Part of a small language model's weights.
Architecture: RMSNorm before each block, rotary positions, no biases in attention or MLP, capped logits.
MLP neurons of a small language model. Each row is named by its layer, matrix (gate and up: input weights) and neuron, and shows model dimensions 0-127. Each number is 500 + 40 x the weight over its row's rms, rounded and kept within 0 to 999. Numbers have three digits each. A neuron's up and down rows have the sign that makes its largest values positive.
A block is one neuron, or neurons of one layer that tend to fire together. After each block is what it responds to, as a language model described it from the Wikipedia text at the highest values.

L7.gate271:528474493544434447549580494479508569480500520548569446467569464499490510566468556523507480595480553522552513538485421456449519542484513533510486483473475438483489436473538536455501451464443511435510519490547490515490500494494489515513531508481506559492502474503551441533552493422506500491386487538519544552484548487545539491560445470500516459428506538554467475525480535508435502466507
L7.up271:600483485501511533520525466466503483446474511461472529510564431545432547385541520507515476531527547524449532441475519547526568448437503503499458568525527500472494508485502558476586553459458497450501441466383529458473456502491540438537519528463489477504475434474551503583500497493559479498511560451550509527522502478549519489500547481465589610543488532530508486526509489478510523486512
Description: Measurement unit abbreviations. Final pieces of unit abbreviations after numbers in infobox specs (ft 7 in, 90 kg, 27 hp), also abbreviation endings like HUN, UAE, ERA.

L5.gate72:511513483416492481539511480557439516465465578472493517588510514465464551511451558579454548483523498411521550507528441459494492467484507501495555421541443474505432497490533456518594502512470497490487582457582514487428445448423513499502493466553457468548481487414530527549462527497539512512570522563449501442506554530541473494476588473471526463482495468464460432520486525481473456484425
L5.up72:471497420485493493480519593502514404521539535460538533523501479527473471518407489459458505486491408495517538488556519514502471506476537506481433534542538410529484537466554548483524507475534474571440488520464537466449558597511490471531461427494520472540524553507473464438522477548505524457514585511504451514531440434470503540487537501518469442528437467524488497511508506490530567543469
L5.gate99:541549522518431493491575421501488520502465516495500532582481485492489498478528457423522503482453471555463415546513517519482448473465538493485491420534564496443460497510501465497584451485494478482495524590501458550530537488486458512512492452481482518476541437516540501502481518528532537523413506529556517458439530421405478500491472500442481522563585528460496550464533487476522418509531
L5.up99:546513533522420476414551540481463533509533514489462510462481468522507570507514541484472550558562600519520452483472509520469503522481504417519474462464455510515511509439515537516544464449437537455469523431567505532476540480493572494507452449533519486479518532493477482441512472496522515468505511488541372488500484470462575484544475427523507560549486524461461498458523501537583516455493
L5.gate103:496515483489492486441502553496505449535536518521442541475516502449478558525495449490502557503464519514450472524481489469537475468467491456521474450459482478428475405460597504507505508512528489558501521580498439465485522426507508589508504429493533560468526434571501491496591547541476489495455518498471523525516542470488532486474516452490528476501564469492570470500510547486499538529464
L5.up103:477416461481424484498418541555484462435532438507478466515497497450487477432471455562465540494567448462501472489550553527542593498522515460554473521501470463520488514408513517443575528446526497502532504474546552542576519529491519476506565532596529435574522469412536496513538529543467490469487522476423496514533489508427441453462470558475533505510483553498448439558517515527489489485563
L5.gate133:514468456423503513479423454481506490495454503555502554535428467484535486471572547511447526517505472489518456485475521573551464469566453510548491493490516503528530560539482451591481535559511497507471556480556519421494513575501466438523480539488539466483472457603502487494452558513494505485450537501485489512441478517519411468553493533506513465461505549488452493539497504494496482478520
L5.up133:536565508585487482452518526509499482493503480555546489430500492542456515483550514431486469509530482467467532517500569578540535449517572424516482489513546592587451484503390517468409533501507476483526548568548547518498481476513566523461508492592520487459534494490464546471511549518464502489455507525499532455494528454466523523540559573469518542571555486521503384467437566470553526557431
L5.gate170:567557523470468535507509558438520444467469538479452452489513500449516497521529401427554488508471471494509453474514459527532501431499425464475510526563461481593461511501530500506518478506498519472477462494415507484499446508459438526515547510484481375552520498525469453496448491514476496508483454528589527501512558456505532500425465501495443488505502498547484522522502526510466486570528
L5.up170:545522498558556595562594431532518502514504509447445498504479540545605496482469527483506517524526514487479470429587496484454505537571486451514485561490444442469430497515471496513478540472547409465533522530484495529454491500523534528470558456539519554519564565470470544502542534535435511488588482529505438551510473477467501442543521552491471504541498549539496498532448520509535500454512
L5.gate182:484583514466535487552463572514540519473480532446472546511434463517457580548489437477566473546543514481504512527562522487461545449541480477483487498410431485444400503407471498473481518525522558518494616525475481479496456488507521514460525507534485479490504506473480387545508491483540463440453517512418478469516530427458477501496477519476531458550463474514518457565425476507475564472474
L5.up182:507412473528505486509533479525528573512546539501481591453482508458463421509461469496504549491561532477435501443513481514543538515562433505490446472570489525534468583463429451607499476504544478490558571475448534420518517459478576567450483480425575483550488402484574538490478537566492456530459482448499480450515531542490591614513511420474530478471540482527514427529526500533559474507518
L5.gate227:496571511510518548540578543538514501461552485498501498474534605560507514499446460475442537504500507461527521503570437538546463480511472431555457438490479508514551464523492497569478448435483534519465478478503520473454560501478499560554488478578514390453535532488425489525496502488434528454588521500502490511504511541547498532493479508596516502511545508522505549509564438461470469503462
L5.up227:525522569495483521546505466497506451421416478466479573495529533521476573498501486470502481465504459506575513501519563515389475479441520493561498471556461505497460501421486493478471478490532513464504468525524488489486513482476468540436502485577500519558473561422390515456536444461506492451553519456503538483477460522490498477545525484522454535608537436529410448541492591520463503572550
L5.gate298:490525461547489490480500511566488413462487487459498550478501421456516473506552478513458514546534481436525466536565491484474469464403514452462438430514545516465475575528517524484488491507508472448482566485536573552450493482535489528554554447478553523550540560500490556501465524486485596504444410450509573530474499486494514479493488471490479488441518524471550465541564549591519468541496
L5.up298:497502499484470525490501502531510492519524518466456479499512495547501484482462538510393539474505507504519506530538510497535478513466515470464518480439496451562404527516463578508577500464558493438506481489543519485558529535520533503510527492453553510489464535548475522456455555488476491513457505492474487502435554512383623562494571522533594495532459502538503418526485476517500441523533
Description: Introductory-phrase comma. Commas closing a sentence-opening phrase or a city name, such as In 1892, / However, / Greenville, SC, plus "In addition to" and connective word-endings like Alth-ough.

L8.gate23:479492528419490493532533475465520518468536480475518487446547514524496494507530431570534490502531466477514472423507481486525514569468547514522519454458513425543449458409612497569528527496484453524560477492476471520501493504459462560566471464502511465451442453508482457418523453551526519478415515474481475581520492525458492541458500526479499529411571563485566522495493481470527512558457
L8.up23:488533540465423456511528433534524515479459550460502444509545445478496511574493479503449439493506505505471505469515461507591411483514505483490581566494574463492475475533528424553458520472502462503581477424560477465559515573568446520489513583559505428531515473479494518517422440456459506503476505528509535517488506520508465463495458443471567438527428499427473522472532485474436421497524
L8.gate31:441541477430506572512544434437509589442515452529500507416580563550565488511440489455511549505535473482460521464453529489481524521584448461425437503475545527536482533471472493447523522590420464480542494501558546517472543491508451529533522492474476491526503460507515578516474477526568521542490463532564456546504519546505443449478510521446490467428432509555448475501487477547603496574477
L8.up31:442550521471612465542459467536490511482498426512496515465443553580493531502444466446591605453452542511532517481495462471516502494448501489502449550503498420513453487498499515440539561504513491407473423585495536509497527459491519503508542565459548493577571541537452458469471493496481589493558534453540486473451471465484484543461506451504471475543546528575444553496465516449461509545545
L8.gate89:520432492456477519507512478385467450501451456482494440501508519520531480506491544502534578569519564492543463504583503504515494540586448443428528522549551458561437492457461466597568489466474451490490590491509447496522513499548485511505446411557477470547472498490446556539502462578536538492539458564491514480497471559573499576545550520592461489503516485519500564478537551536547590476519
L8.up89:489586525499469526494516508507549527507456525476496541561559573448474535508524418470399537495436484460428448473493540476478520463497507458519530551448486525516500422530506460513528489485440473488498468461442468525538498513480528474509460504473502493492495468492545509481433556437569533528415466422553491488469476468463491481531496408557593468432523509471487472552478509547489488525484
L8.gate124:428468440491442534514511488504471427498457384546553496467501550471521488502502509504485451525497572431561507465498520514458470509492529514473582440410552537461440509479544477563553501451451458459484577542477463545499488476584565506504438568459458535487526492464432447565558491570500521462521508480464541468480528463489481509537525428527485466462519539474519475506546489508509544508498
L8.up124:486495434508411512558469517475494508513523411504509545503515512544591483443501470486418505542430488507492473480472509466460527525516494540509500476519531475470493520423493474435557462563476506540509496489421489492488613501490503495537488461574489457423523526512538475515489496452450533519506533509468443484507538580508550499520466532505510420511577427477463450532510450512506583576516
L8.gate152:472511438533459526538478447478532516474490514502558573464505464575491485546449427452440455548486442433504524533509515521486467512457523475446406485560512421495451510414526509558563508478544508463499498501465468453466499498510507526520460503570498473528533551478490534490511508489459533530545475502494546479566583532515524491469588530553489492518537469471558452526489493464468600486488
L8.up152:505487560457496470492510471458516454471492437490517548549487575484543474532484426475439469597496529455582530484447525524530505491497461507486512494503576460511500518477503460551518563612474543456527578533468502477562549470475551556541455463482515525552523464481459519461441496450466552474505503515442515427506467422451572529447546487492515515504461533479581428480462510479499561542491
L8.gate262:489542508503453523415529527517473461483443537498558507554492509559463442464548422501491503584444514494560536546550475514458542475457483430533481535503510491527541450493533424513497540509511510518529520410535521486497494502441436566564486453558501504532510410506525456591515485439471517527464545526500526502493392512452514520448548509514462521534513525465548478534509528507435529581468
L8.up262:531386492485511542421461462560521476465445504554503493523489516482485417511515482514530484483523547459509493501497397401521548507422503430451508492524502477470549557479519499505555570456504510518438522500503544460504533480565512604533479514529483452512478535458505528430426516512535532510530463484506518480512500534462553502469569488515533505515512489512544448493545486490463563507489
L8.gate287:513488456535442489447510477510562404490473472420489490469501523487502476479480498489453454449538491458500504488549467451515518563425553458448498470562501527467552516518487519544602578378551544443530530503428458490533462499488563533470533446486466494473486452512493487507472451502447564476539418487485425493450466531479477563452480463483467437545502478490518510527511451432540559514536
L8.up287:533523471512480481530487474508473505480497492524487480464455490633472437464483536520531476451495471580544560500504405491478504528449513425558447453492535456445494429474457474450505519498502508446447505554553460487564453404420535442502503575579563488474465483460477445489441454476533503502554548494508516461416475485463523477466476517553490493469530423508550510521464538502567536479475
L8.gate293:476420408488469614519492533491513475484480541516492479502511468440520568453467480466497499460493554456526507441486523439496554483457559490499441414464451519509466485556567490516494597526452441532514492526501469506570584483483503536517481509544526548513545490465491526500418449514522525505525428521512448445539490510537472482478560533534525467534503421509497492470505570490463548484431
L8.up293:538498463494541521543479500471468486491529529434461525436403504551436502503548459511467528509471597558533497555481496482490513507446509476486491477461506483569532512489568520516471516560461471456581457509475524453572561519506584469484488523546474550483467481500515507447502480489539504490546465566550404532453453509464443424537510506477490588470483478441494525475483554474508518481560
Description: Comma after noun phrases. Commas right after a name or noun phrase that open an appositive or relative clause, as in "Jon Niccum, writing for", "Mississippi, a successor".

L7.gate244:476567469504463545563405505595587481494468559542513481523485536490522481480527513553516585492471493526489487484476424568479501484542444488518467537505524470514473502465541494530511493498481533478483523470469475460500473546572532475502506499507552467513486523548493478415482470484474557489506425572520493518510419536514484499491509535555516401408510497475534472516442453467526451456497
L7.up244:476428436550547585534501527520517498501489539530472500511479506460537505512520536487496518512528501533521567479546486516410462468441468459423524442487486539496506437511577529449438500410485516544494465472474448455452501599531404471569455507440471509476500500477518511552442528404455447546550504546486526481467432553510501445484410500543510501557522540524570515550475516469441525486493
Description: Infobox field-name pieces. Word pieces inside field labels at the start of infobox or list lines (Ar-ea, We-bsite, We-ight), plus sentence-opening auxiliaries has or had after a subject.

L8.gate29:579506540564452514524484489508463561475458585471581464540600448514458477505520548553552513478512497520548520506465537523601481605490557495456520462470510522528569511510495557564511436540452491487460582434525519530477534515517496544530541481499508453562556454527462495520477473511477502477510530498540505490540519502502512530486466517433487475537583488527523504559500557527542504402521
L8.up29:545549558444489536555455525518424472502475494489524493514504510502450498481486552512480467479461470476372522525499470480515489529486489535513502517485456454502462540549451490549471467439521430491512463533527439493455520492490525498425557514471477506536519387443545533485561575459542525460453449487480563486539535442470457449589581482511521529497490492484499411502508578511507531526544
L8.gate37:483495486504456413521506540508437569524541498524537541493503514553484489491466547513468483572516544508529503499426499473539563520407531463502459515550488516505509512481518547503585468437536524474479434499501393544533548535498511433544460582466525543476439491483541529473404467601474511526550529440429521502467533464569480538484465546534520396515559481487463439490544529479523514462521
L8.up37:546496573488505498498531454594469458553454471457539494500488496489520492457534469510462488547491538485460445475508540533414597503428548408500529538461415474578515536440450573504533477397545496499543532470509460514491454493461520466513480489500505505463495463563545561558445535472530563482568477449543467500551563406520448523513544488533504426424543535472484485513428586465440494562510
L8.gate71:499534513599448450525512461424513480408493512445499517503553469492463486544426499538574516501523486454503502527525519478515564515468527490455457514499499437539482435515529511556484553509503530500477510459489453467507476548524519483574478449490538468562516491488508478558494452418507482549436512484511522501495562522473564502535474531438574426524487530586413516506484434551538524447483
L8.up71:493470507459572519493493507525494479422520436504451524489491542529540559540451555528499499502523538475455501469416524509520497556509494446563486503543577489465503456526456534446532508630521509501458454504533505480495502535531592511568478477476489508554471436481567449567504575514549499492477460495514500520531509470523478528552501383447585508429472529531561492546487450495533523457484
L8.gate193:534534481500516503439492578543544416481502490438491387480559530455470481616464497485447493601501514548524513491491492455488520473540527479428481535537507487530530521531598533467537487488415502454545458537501463521527545519448471495565528473451483529522453473509508513585482485546451509497534423532523518488448530499604423486508498431506437489503488506471503519534493440464577547488398
L8.up193:501543525507596505513500458508502545461463489426540445431538497553474558480415546447525554503532460460577544523485561474545474447483428509406519461465512532477507422485521504502499468542532601530535523496534571531437486481538508473505561498520513531513472521492534504492561462478477533552496471530468530495487498499556532544529484498521543490506485477518492491472476491503526476580440
L8.gate233:466557511505510507499500452575506529485526479530487449456515455511535557466523469508520534551507457443460508450488442496530512542436517457554529541482488508430532628543456519478513494458493565372567517553511427476495536517557526489498532560472534480444540417543516520543525580473490473549486487505520450477528464482518533526442468533476532487533536584540507473622569511497485568557526
L8.up233:495536449538490511534478518511503530494566570551467468515508504525554502438518466525573512525486481541457522517464519480524472531495545483441569566494524478437569610493445514462513525453520514465549427571429574524504535510525461486519530443541505464450490530566507451456519504537480543510464434492475440450514454504454406542482538553430553468499455555641501454511498516499471520508510
L8.gate274:518502485489491554550457550483503427535474493521562474495546492495570519546507540519492504485502496486508548442480513538508544532494535556488405507556495448553522498503457485521541428506526462416457491445450452466480555517541468490547496375549576509534576452525506462542495442536542482466456472546486462458454494466518471383554471474493543476555526499467539505510551449469474499519542
L8.up274:519420510464577521508541528507580521546498555521566445423581452487397531453528501515592504509468533446519421435523500515467442527457478528503442490433523535532469520491499580479519428434488556521494422468456486471553495491449526556503468448466537572528515497533542423455448540489479481499561494511526580507519579499498519490544450514491508510526508467476514476464428445546555571500487
L8.gate280:478498453486534480483517458603487564409456499475572540521515505544504463465465504547436541537499555523537500554440453452514535500505501563485526514479517530520473466588533544469521487443561468470503540484483520474543581578498477605491432498458488452525435428523452485508500542509460499508539460468537484502542469495502484546478557538444547459529452540531481424496486536430548571451459
L8.up280:531505473489488373492488605472518529486454478516560510565549486582474568489505485509466473458527500494556444518555515421442512530517557491546483517520449464515577523604497558455589473477537505481466616525429558473534535499487577486492451520560519436506536444517474462530572507481543512469460446548524442467450555533457479513508569483430479510554460497515466489486478483475497510528543
L8.gate307:528554450538514503429468499465523510482457523492535479485527506426521524502507520493523503493497480515474491496419543467524490476514535553547504386539469506494514524570459525518499567554480548530560626484506466461498577520450524483495506489503480478554597448483466436517477484444544463549559485459467532440510579509517467549447436539422561436489518489479571538451453477403556513490535
L8.up307:508540518479546528570489515502569532471538597491507573582600500506487551543509624511467517550477513509487510496470441532583566517430487548524576491601511497472563463468508443557576567494524526489550515506497439549509547494545544580494475490428512481530454454545492420467448515516447502491508524497488517427490521538472563508459523472476545474548489489525466541492535529524486508482469
Description: Units after numbers. Measurement-unit tokens or their final pieces right after a number, mostly in infobox stats, such as met-ers, k-g, ft, mi; sometimes plural endings or table abbreviations like GF.

L8.gate57:577533452521546511522512400572548479502507467427481478512476466504519481436456535506483586496518537464490516486609470499510559536489488473458528417453459517458493502506474439516532486538532479548511533471503491475542498560476528497479486483540520528541526570515566567514496516538486517431393502546531492488491572473561507457453512500542563497498509466431512445520479503444507488555471
L8.up57:484523452500522514431543466478519493469507508470508457532532466522502468476482526558498454513492452485435450531582449464494580564502488616502546515550541533439529509540528556454445472495481458558441493520461506424554501549488596471562478596556504477519477488537508469515518476588522501465463554566426505537522501520426549477497497462460559537456537460472480471550538479505471485423438
L8.gate61:537515449461471412528480508574423500493498494496489464407521479500521524513504528542464547428548495463534492481468506485490529466517579549472523472439453431502448500431517442444486443461509533428502500553471450496505466484416562476499507563529472515563501453470477522496541476507540455532503498489498490435493571527524553538429458514564483495483525472422484502489486451521496558494529
L8.up61:538442458544605426497452480530494465447449550518505518534550509472479479513555507503553521483492517492460498436450486510471530492472534472421520531491459471529475482457491426461549504496474486457565513531403494534477568512452410514540483562453560477488497460457485479568564473520497487497551538534437420464491446490437535513568463519461475495489507451443522566543562505534490491581499
L8.gate114:527550462458502583468454510514597523493446509409557463495477494540533498487469522477505529530512468493530449497508440532481494457561479466516454497488501486514480487465545491488480550530529481484399483497508554454488458535579438485491540500527494562470576478502504506527503543506578524489505511517527541433548491558469436397392513464548508531565476476462473489464475548507495573491469
L8.up114:518480532445502506488528466467499511513501498478441393585473479553566448516450585535515534531454517473416467523496526437443494436551567548592488460556510490526446527498537527483472529525490495534455479430505530476417460591538476474492481537398547527425509493479479477591490511528512492493479473526432537432520478527512497564550521576503512509504495542533459488585498627525441541482499
L8.gate116:543492510548527542478608468492508523539474525533454441523527519458478494486475513485567497480444459569523496558492479531479495520550514500520495467462431478464469441483522502451457474484572511531439529551481513416539460441577516504493476506482483603561404508491414510566526569486617552462578476616407505529516435538465478458506495527427552501498469506474472433443579492482513488522493
L8.up116:485456533584498483486580450526525440505513514548561484454529491508551536518520488547520504394529492522493513525518462442521573532492449512506484507514445473503456557465482488531511549466503452488506508514433460582517484466556476484462527495513509501444468509447445500528442477445452581445460511555506469512488519562531419526497555514553537400485461509417444425493507486511459515517504
L8.gate143:540590403489478573570455505511565522527493476601532438492526530502477518475522522531529485464469430499426468464504542432553463552534518433552536456450531458485438504536575474488497531485533502389501527473429498567484502462535490555459503495483431503520467532528436469568479512503483578419454443558484462436500501454474522461511490499491541510423457562478507484451461482590562595495507
L8.up143:539494499457515411537520479490560509464447462569492472482417504515550488531501537411509475451474402548508498504440537507496484487563511522460557454429547467499507504474568466580524443462542494455437422566510500555541505478507489527494528536515504524481391483529509580615519559437529546568464427554485503443550470517485499521499550517448444529539523540594480525527531524422529545546536
L8.gate144:548486500491536438524527454487546475492519465523459445507477505522470424441483507470528523519391536549447526541522486540477499512494514449463525504490537574510511498494577575507557542574441530558518492468488473531474475470502501468503512565540515550514491515443470454486512463485502460509505470546501446399521474463497506515455467492489520545508451463608514514515493445514481533409554
L8.up144:460491455525524521508501480429553509548490533571453469517486522546525490498467521542526542498551554518451468471461471474454548515521506517453481420445496417492448519464511492540507548529542513504591500499402564498494530499483537504526537520441523477500602514509508556535497489551506475443511493604584470500542412528454460485513533456474502564521433462535546508481529495459524434518479
L8.gate201:403457490460478498521514481488432402546589532426436534496528479558492535444466548540487463510524565473499515491544470487510516505523505565499516494445431500498535477458488507491483482554508576494502465475502456498491526601513535486522488446611501567518474469536470455504510455489491499564488558521460601466512514482542519510481554503536455493493502420487430492535458475445514429465531
L8.up201:488473555522499520522580526495521500571522532402470445463461441541484452483495484490505406565531530562536500539451547508478527511531584564486558478473507483528477516476539511437497421501454500496496462440564596537585508557507512487448552473494460458495474494501535495556442485557511602459466487420545565475522442501574551488482498541500474520418512535501466466566518554474508477502501
L8.gate286:505490486508498529478527490511525516549600441496522516514509496545515485446499513479555570561510514442525419500553507424454422537479435520509563529528471465483464524600490464483445441519514473466505504550478430507529514460419525517485490504583554564486503456539441471475533490518492471476488482494455461478562506504465471512511529468483550533514553502535492424453493507493466549569428
L8.up286:494440489541494402532523435539459549508550545456529483469503477489561526499503507467542545462399488484493465536543442457481528401506461506524503547539496511528562510457545467454479520527563501448421466516470477484459446483487579530483501484576457578546511487518422421434545572454492481501476500558482483555551531562515507522551521500488499541503532452468423435395517517492466571520428
Description: Mid-word prefix fragments. Fires on a word's opening piece when the rest is predictable: "We" of Website in infobox lists, "Pe" of Peak position, "te" of Committee, "sub" of subscription.

L7.gate204:434502468483456492541511536503488430487438535577495530505411498484456475462494456523462525551484475409548495468596479458540497452528417466467459427551401531494433471500463477517561482496493509405504518491524505476529526505478510522502520468588438450544421547521479590523515515403503489523567512553533503493601470458459478512556492527525500522476494530436510495557547505516480533447440
L7.up204:594432491493474553435476537505415446499479470492485559533449477464437529567437542465514514580465540439529525492539508478525431440425488512434460451449437589531483452512444402549526501450481499489544480451494502534534548463464546487472530483525505567525438493542474438512507510514456538538506486505517490499476464462498593514482529489537477491502527513546447532496540512531475503520513
Description: Comma after noun phrase. Commas directly after a noun phrase or subject, opening an appositive, aside or clause, as in assistant, Lawrence or boxcar, while.